config.toml
hidden_size = 576
head_dim = 32
hidden_act = "swiglu"
norm = "rmsnorm"
norm_place = "pre"
init = "normal"
beta1 = 0.95
decay_fraction = 0.901
z_loss = 0.0001
MLP neurons of a small language model. Each row is named by its layer, matrix (down: output weights) and neuron, and shows model dimensions 112-175. Each number is 128 + 32 x the weight over its row's rms, rounded and kept within 0 to 255. A neuron's up and down rows have the sign that makes its largest values positive.
A block is one neuron, or neurons of one layer that tend to fire together. After each block is what it responds to, as a language model described it from the Wikipedia text at the highest values.

L7.down83 [ 99 100 107 144 169 108 138 113 127 107 158 160 108 101 169 141 156 147 129 134 146 180 189 145 132 111  64 123 120 121 154 153 112  90 107 101 116 121 158 197 161 143 173 117 179  82 155 114  78 112 126 183 183 127 131  98 121  84 131 116 198 118 137 165]
L7.down199 [120 180 153 150 112  72 133 136  85 174  79 158 130 131 129 146 154 170 134 122  74 125 127 109 182  88 132  86 103 134  53 135 126 180 150 118  89 151  52 122  83 149 145 141 136 186 151 127 173  83 137 118 174 170  99 107 146 155  63 139 112 140 119 116]
L7.down359 [100 121 123 163  88 104 114 108  92  99 112  94 110 170 129 134 160 166 112  88 131  78 137 103 115 116 135  80  90 106 161 149 111 120 143 152 102 133  71  91  82 124 122 190 163 129 133 124  84 157  62 160 166 134 147 118 110 160 101  88 125 114 145 125]
L7.down809 [115 155 116 180 123 158 100 137 144 101 142  67 140 148 158 161 154 101 177 131 119 138 129 166 180 158 178  55 144 216  93  98 150  83 204 136 151 141 160 140 139  82  94 140 163 186 178  87 120 102 156 141 120  85 125 151  84  94 145 113 127  90 128 134]
L7.down1122 [144 121 150 122 207 129 153 148 156 126 173 126  80 120 147 140 111 121 139 182 171 135 114 152 150  82 192 179 125 129 119 139 133 139 144  69  83  96 139 170 140 115 108 128 129 122 164  90 131 176 137 133  74 125 113  21  98  90  88  61 145 115  94 150]
L7.down1360 [156 110 130  99 136 158 141 129  63 151  89 131 160 112 180 100 104 140 148 129 127 102  59 132 109 108 121 177  83 166 126  89 150 158 104 124 111 192 186 130 148 110  42  68 134 155  98 106 124 128 103 178 171 143 166 176 168  71 151 168 164 100 122 115]
L7.down1394 [ 81 168  71 176 139  94 122 129 138 122  96 156 118 156 136 114 128 132 126 111 152 151 144  31 131 122  87  89 134  92 182 113 115 117 105 157 156 127 111 158 125 114 136 119 161 139  89 103 145 170 176 114 151 164 130 160 140 154 118 111 147  83 114  38]
L7.down1437 [ 94 136 103 155 127 148 162  99 122 128 104 101 142  92  82 130 122  90 108 137 135 121 138 158 132 140 122 138 126 143 124 153 129 125 173 122 129 174 136  72 121 123 162 143 178 190  67 173 139 160 125 111 164  39 118 116 141 100 168 152 147 144 143 121]
Multi-word proper name continuations

L7.down24 [160  89 129 116 113 137 113 123 111 115 101 166 148 187 163 114 124 132  84 180 101 122  39 170 168 137 146 115 145 118 107 169 145  94  53 112 130 156 129 130  91 132 138 106  92  90 146 205  40  90 157 103 146 101 145 112 135 108 122 170 106  94 122 177]
L7.down107 [129 138  90 137  66 120 119 203 159  99 140 110 182 120 125  94 133 133 109  96  54 160  96 130 141 174 142 112 188 135 111 131 105 108  83 115 113  62 117 145  92 148  90 138 133 163  98 142 125 100 157 193  82 135 161 112 173 149 146 157 117 158  80 154]
L7.down348 [139 170  94 105 158 105 141 165 130 106 137 106 127 111 117 136 119 105 144 193 135 107 116 104 123 181 142 153  86 163 112  99 177 120 121 119 120 130 104 153 151 110 133 159  97 156 105 130 142  74 116 111  84 190 110  94  65 114  65 130 162  93 100  83]
L7.down404 [ 87 126 115 175  80 160 144 159 132 163 184 119  77 152 149  95 144 107 143 154 163 107 163 144 106  56 165 144 124 190  28 126 101 155 129 152  60 114 158 155  99 105 152  87  81  77 117 141 145 173 100 138 163  93 152 103  92 152  82  90  87 132  95  63]
L7.down616 [138 164 160 189 164 118 103 127  88 163 158 100 134 140 143 130 183 156 107 130 149  66 155 150 150 137 233 159  99 122 175  82  76 146 179  69  76 136 122 154 200 128  88 157 100 168 111 156 139 111 105 146 137  82  80  92  95  94 129 113 146  69 171  72]
L7.down673 [154 143 149 124 116  84 140 150 131  77 108 120 123  94 129  90 143  61 145  79 171  94 190 125  90 102 116  89  75 160 143 108 151 158 126 137 133 165 136  93  70 159 141  72 112  53 132 102 115 146 130  96 147 190 146  85 123 151 156 121 155 149 135  99]
L7.down780 [149 139 134 132  89 142 120 152 204 183 122 111 131 128  82 108 117 136 198 133  92 119 139 133 163 114  90 122 122  86 170 154 143 112 142 118 145 159 136 147 165 179 133  96 125 115  90 118 155 169 114 157 145 148 112 207 174 192 137 151 145 119 228 145]
L7.down807 [103 118 115 108 129 132 105 123 159 128 195 174 182  99 112  52 119 127 106 100 180 139 163 189  76 146 164 124 127 134 179 152 115  71 119 125 177 152 155  95  79 111 124  97 185 152 131 137  85 148 173 161 134 116 135 153 140 141 146 140 154 146 155 117]
Periods of a person's life

L4.down102 [105 171 153 183 116 169 111 102 137 104 110  91  97  93  94 116 141 145 168 209 179  93  68 137 114 138 153 136 121 126 112 103 145 131  99 122 109 172 129  80 145 149 137  98 146  93 153 208 119 104  89 142 137 100 137  75 134 128 138 133 127 118  90 103]
L4.down1326 [130 165 113 126 122 153 109 141 117 132 123 134  87  94 125 159 138 176 151 106  80 175 103 158 120 108 123 120 138 156 113 145  60 107 194 144 129 116 130 141 104  97 125 118 137 100 171 174 127 144  81 160 151 111  80 135 134 133 105  96 154 103  95 146]
Block-ending line breaks

L3.down919 [182  81 121 100 130  93 206 157  98 153 134 104 126 108 134 143  96 161  70 139  90  66 100  83 104 135  79 132 113 177  84 164 141 115 148 125 177 134 204 188 158 169 163 115 149 127 155 199 132 164 116 107 141  84 200 129  43  73  98 147 129 171 109  91]
L3.down1064 [150 139 150 122 145 113 172 163 141 179 132  84 133 102 129 161 119 146  76 175 125 137 181 141 128 148 122 124 113 169  54  70 129 160 158 101 144 111 129 154 154 188 134  77 140 116 112 149  73 155 134 133 102 116 188 124 140 100 113  72 123 150 120 103]
L3.down1338 [ 89 172 159 140 148  99 167 127 143 182 113 147 135 143 115 221  67 111 179 174 162 129 208 104  80 102 172 124 128  79 109 108 103 166 121 158 104 115 132 132 148  94 116  72 160 103 105 117  79  83 145  92 108 160 115 124 128 108 128  93 147 129  62 106]
L3.down1410 [123 127  89 146 166  92 154 128 128 208 123 223 102 121 103  86 107  97 113  99 114  94  98 163 161 109 135 104 116 108 122 108 135  83 127 167  89 124 132 143 102 121 121 129  99 103 224 152  96 177 123 138 122  69 215 118 110  92 158 135 133  99 162 134]
Time-period nouns

L7.down7 [186 149 111  87 131 118 117  89  95 136 113  61 117 114 101  96 177 141 174 143 119 172 146  96 102 164  83 138 135 125 140 173 134 137 182 176 123 139 110 143 100 100 182 158 137 124 110 157 149 117  84 142 121 138 145 143 133  84 146 135 204 110  98  91]
L7.down163 [163  78 102 125 159  77 191 127  92 187  91 159 144  85  97 165 180 120 125 161 185 128 145 188 210 123 180 116 151 134 118 100 156 134 124 157 121  89  94 145 131  96 132 141 149 187 106  76 147 114  70 172 123 120 118 124 166 208 150 120 155 167 186  93]
L7.down169 [145 147 128  85 200  86 123 150 177  52 158  95 131  90 148 151 110 157 103  57 106 115 121 188 112  97 179 157 107 146 135  93 131 159  99 177 123 162 152  96 131 165 174 105 171 115 118 102 115 141 168 205 100 132 100 101 117 173 116 113 130  63 159 148]
L7.down369 [199 138  69  79 136 122 126  86 152 163 144  95  96  54 145 114 126  95 124 106 112 127 116 138 118 121 110 116 171  88 122 157 147  91  94 148 131 142 129 175 100 106 122 126  99 149 158 142 186 145 122 153  50 177 149 155 130 161 140  93 133 137 105  61]
L7.down1112 [120 149  93  74 101 137 163 169  98 121  94  87 155 137 160 182 144  83 179 154 118 131 190  81  94 126 119 136 140 157 171 157 141 106 167  91 112 206 134  98 116 171 115  97 119  95 107 138 102  90 130  91 143 125 150 159 135 134 136  50  72 159 127 111]
L7.down1214 [166  62 110 157 121  85 107 119  65 148 122  86  84 147 115  94 158 187 133 127 177 141 138 113 134 138 149  92 155 127 127 139 104 133 172 143 147  84 148 111 106 132 167 123 145 130 114  96 152 202 128 167 144 112 128 128 152 126 133  76 178 133 118  57]
L7.down1284 [145  80 151 140 136 108 148  97 131 177 104 110 109 146 159 140 122 144 124 134 130 139 107 185 108  93 123 126 143 127 194  80 165 115 131 149 159 108 116 119 105  75 121 183 147 166 154  81 114  96 142 131  97 149 171 182  94 133 204 150  91 124 168 117]
L7.down1287 [196 159 117 129 101  91 156 112 110 159 123 141 155 131 161 106 183 112  84 117 142 103 121 145 133 118 174 138 146 171 104 131  83  98 109 123  99 130 119 139 104 172 137  71 135 144 121 114 112 225 107 146  93 117 129 145 122 174 101 121 178  75 144 159]
Table row-end newline

L4.down922 [ 79 161 119 138 175 165 118 169 132 133 201 145 154 107 128 116 101 127 162 108  93 124 184 127 117 115 157 145 106  99  92 123 119 190  92 134 178  75 127 131 153 162 125 101 117 121 144 133 124 109 125 215 173 166 116 106 238 156 127 145 160 119  95 141]
L4.down945 [141 112 164 180 130 127 109 164 134 111  61 187 183  66  70 117 127 132 131 125  94  62 191 101  77  94  92 143 140 175 111 126 144 117 154 119 103 151 131 153  96 102 134 185 169 151  87 121 116 110 150 159 100 119 103 122 112 151 130 121 117  55 192 134]
Mid-word pieces after S

L3.down123 [143  88 105 100 144 168 150 146 166 123 103 153 120  99 118 148 138 156 149 121 172 168 159 108 105 147 146 105 140 146 153 143 107  64 107 118  91 175 113 106 121 112 107 145 183 141 112 135  73 105 175 122 157 138 145  86  64 153 136 142 111 119 141 109]
L3.down316 [ 92 106 112 113 184 141  81 130 127 135 152 130 116  46 117 152 135 143 113 105 102 113 155 110 113 147 118 151  98 119 117 121 127 119 110 150 118 167 126 115 115 105 125 165 117  48 145  76 161 113 195 109 156 136 100 118 174 146 129 189 221 124 118 151]
L3.down488 [158 123 133  77 148 108 161  99 151 166 125 142 143 109 151 162 165 161 131 201 101 112 152 133 121  80 148  89 129 192  98 198  96 146 151 145 105 148 135 123 139 106  78 187 140  95 103 114  84 138 159 155 102 127 121 150 176 157  99 109 137  89 157 129]
L3.down1016 [112 137 129 118 114  92 135 117 133 133 156 141 117  84 129 134 110 169 160 190  67 146  55 132 101 128 117  99 123 182 123  63 113 132 119 152 128 139 200 119 158 107 105 196 163 114 126 131 109 161 186 108 135 103 143 177 157 161 139 111 162 134 175 140]
Paragraph-ending line breaks

L3.down817 [118 159 123 105 117 113 175 157 128 178 127 130 192 119 169  90  20 105 146  97 139 125 184 136 176  89 152 115 141 108  88 112 110  87 123 103 128 101 148 153 185 108 108 152 175  82 185 169 173  77 191  53 134 154  94 158 141 136 128 156 133 122  88 119]
L3.down889 [163 120 148 121  96  94 163 138 131 143 100 183 137 153 115 149 151 168 122 146 120 133 136 116 149 150 125  93 137 129 106  90 118 112  90 154 129  88  65 116 123 166 126 219 113 127 175 168 123 167  81 111 174 127  76 164 131  74 158 125 110  76 161 107]
L3.down1144 [114 121 183  99 125 135 142 167 114 141 129 197 113 150 145 150  94 174 115 113 169 127 156 102 161 121  73  99 111 114 110 150 107  67  85 141 135 124 100 119 120 125 118 106 126 117 167 101 150 101  88 143 106  74 100  91 131 116  77 135 131 107  93 128]
L3.down1529 [ 52 104 156 101 111  99 165 209  86 104  94 121 126 147 133 153  90 120 137  96  80 161 194 156 136 182 154 145  87 116 157 100  88 125 103 167 169 127  66 139 131 137 180 178 128 159 127 165 201  83 114  91 141 181 134 161 138 136  77 131  98 134  64 190]
Capitalized name-initial pieces

L7.down15 [136 160 129 154 127 142  70 114 141 130  62 117 100  29 118 129 159 143 135 214 124 163 125 127 123 196 160 116 110 150 165 108 136 119 115 130 187 170 163 100 108 115 110 133  93 136 122 103  85  62 104  95  89  94 122 148 171 130 162 142 134 159 132 107]
L7.down78 [100 111 134 134 106 160 129 151 116  90 130 128 164 120 136 204 155 119 175 128 146 135 122  91  96 135 148 114  98 122  51 139 116 128 124 136 130 126 169 142 140 111 107 115 109 129 148 105 137 113  94 144  84  86 121 105 108 104 118 143  88 139  83 159]
L7.down87 [ 33 148  72  94 105 139  97 148  92 139 124  70 114 177 120 160 125 132 108 166 144 131 139 121 120 173 102 177 102 164 154 112 136 146 181 133 114 148 113 105 140 158 122 159 123  80 108 115 139 121 122 120  65 138 143 104 131 155 132 130 161 114 122 130]
L7.down119 [187 173 132 126 171 119 142 101 111 127 184  89 169 109 140  95  31 143 186  98 157 121 109 116 161 189 186 120 133 159 153 102 156 110 153 152 104 115  99 110 155  89 134 137 122 131 133 127 171 164 131 156 132  95 177 143 105 176 142 136 141 101 111 131]
L7.down211 [134 141 144 150 114 189 125 125 109 160 151 120 129 116 155 143 151 104 160 158  83 147 144 130  65 231 146 119 184 122 161 158 134 130 149  97 132 108  82 110 166 143 148  76 139 170 166 107 169 143  92 150 187 143 155 120 123 143 161 100 166 114 121 107]
L7.down267 [ 93 139 114 160 146 123  98 108 130 100 118 108 134 104 128 130 124 141 130  99 129 115  56 155 143 118 189 116 111 161 157 131 129 139  63 125 149 122 115 200 135 195 153  99 115 113  47 156  91  62 144 136 169 129 101 116 113 127 163 116 177 145 173 144]
L7.down415 [108 148 119 135  92 151 173 107 143 131 140 106 152 122 127 146 111 150 141 149 117 136 116 170 104 161 124  89 150 190 196 148 129 121 141 178 146 101 150 132 115 157 121 110  99  97 140 154 182 109 152  81  73 162 121 121  76 166 136 122 106 139 127 137]
L7.down958 [204 198 142 107 136 167 101  96 143 135  50 207 159  84 143 125 110 112 114 142 141  79  75 150 103  87 115 150 117  90  39 111 132 112  65 116 111  90 142 133 121  77 165 144 118 180 102 138 123 137 140 170 136 121 123 152 122 189  99 159  81 132 132 226]
Word-piece after initial letter

L3.down128 [130 155 140 178  79 108  69 127  92 160 128  81 127 183 152 172 148 131  88 153 131 126 129 144 161  67 132 194 115 165  78 110 133 115 120 173  71 115 132 116 126  80  87 114 109 121 164 124 110 126 163 172 100 109 122 126 135 163 208 130 159  65 139 158]
L3.down150 [125 127 159 195  63 190 139 156 131 133 120 107 186 132  71 158 119  93 133 142 117 130 143 114 164 118 139 105 113 148 116 156 150 145 120 144 215 118 134 139 145 117 173 182 169 156  76  79 158 123 157 160  79 143 115 151 170 107 143 165  94 185 121 118]
L3.down329 [186 110 104 141 144 114 218 114  95  87  95 118 117 177 127  97 100 162 125 151 100 147 141  62 157 123 142 132 172  96 134 142 147  99 106  60 127 145 156 156 124 212 189 135 187 161 147 144  85 187 140  79 138 111 162 106 128 103 150 102 147  97  98 139]
L3.down455 [127  84 185 136 104 186  97 123 107 195 144 156 137 138 105 124  92 133  94 195  75 137 114  95 123 144 123  98 208 146 123 168 113 155 150 151  79 137 108 160 147 112 122  99 201 176 148 119 102 158 160  91 118 123 186 130  92 151  80 158 105 125 174 138]
Word piece after an initial letter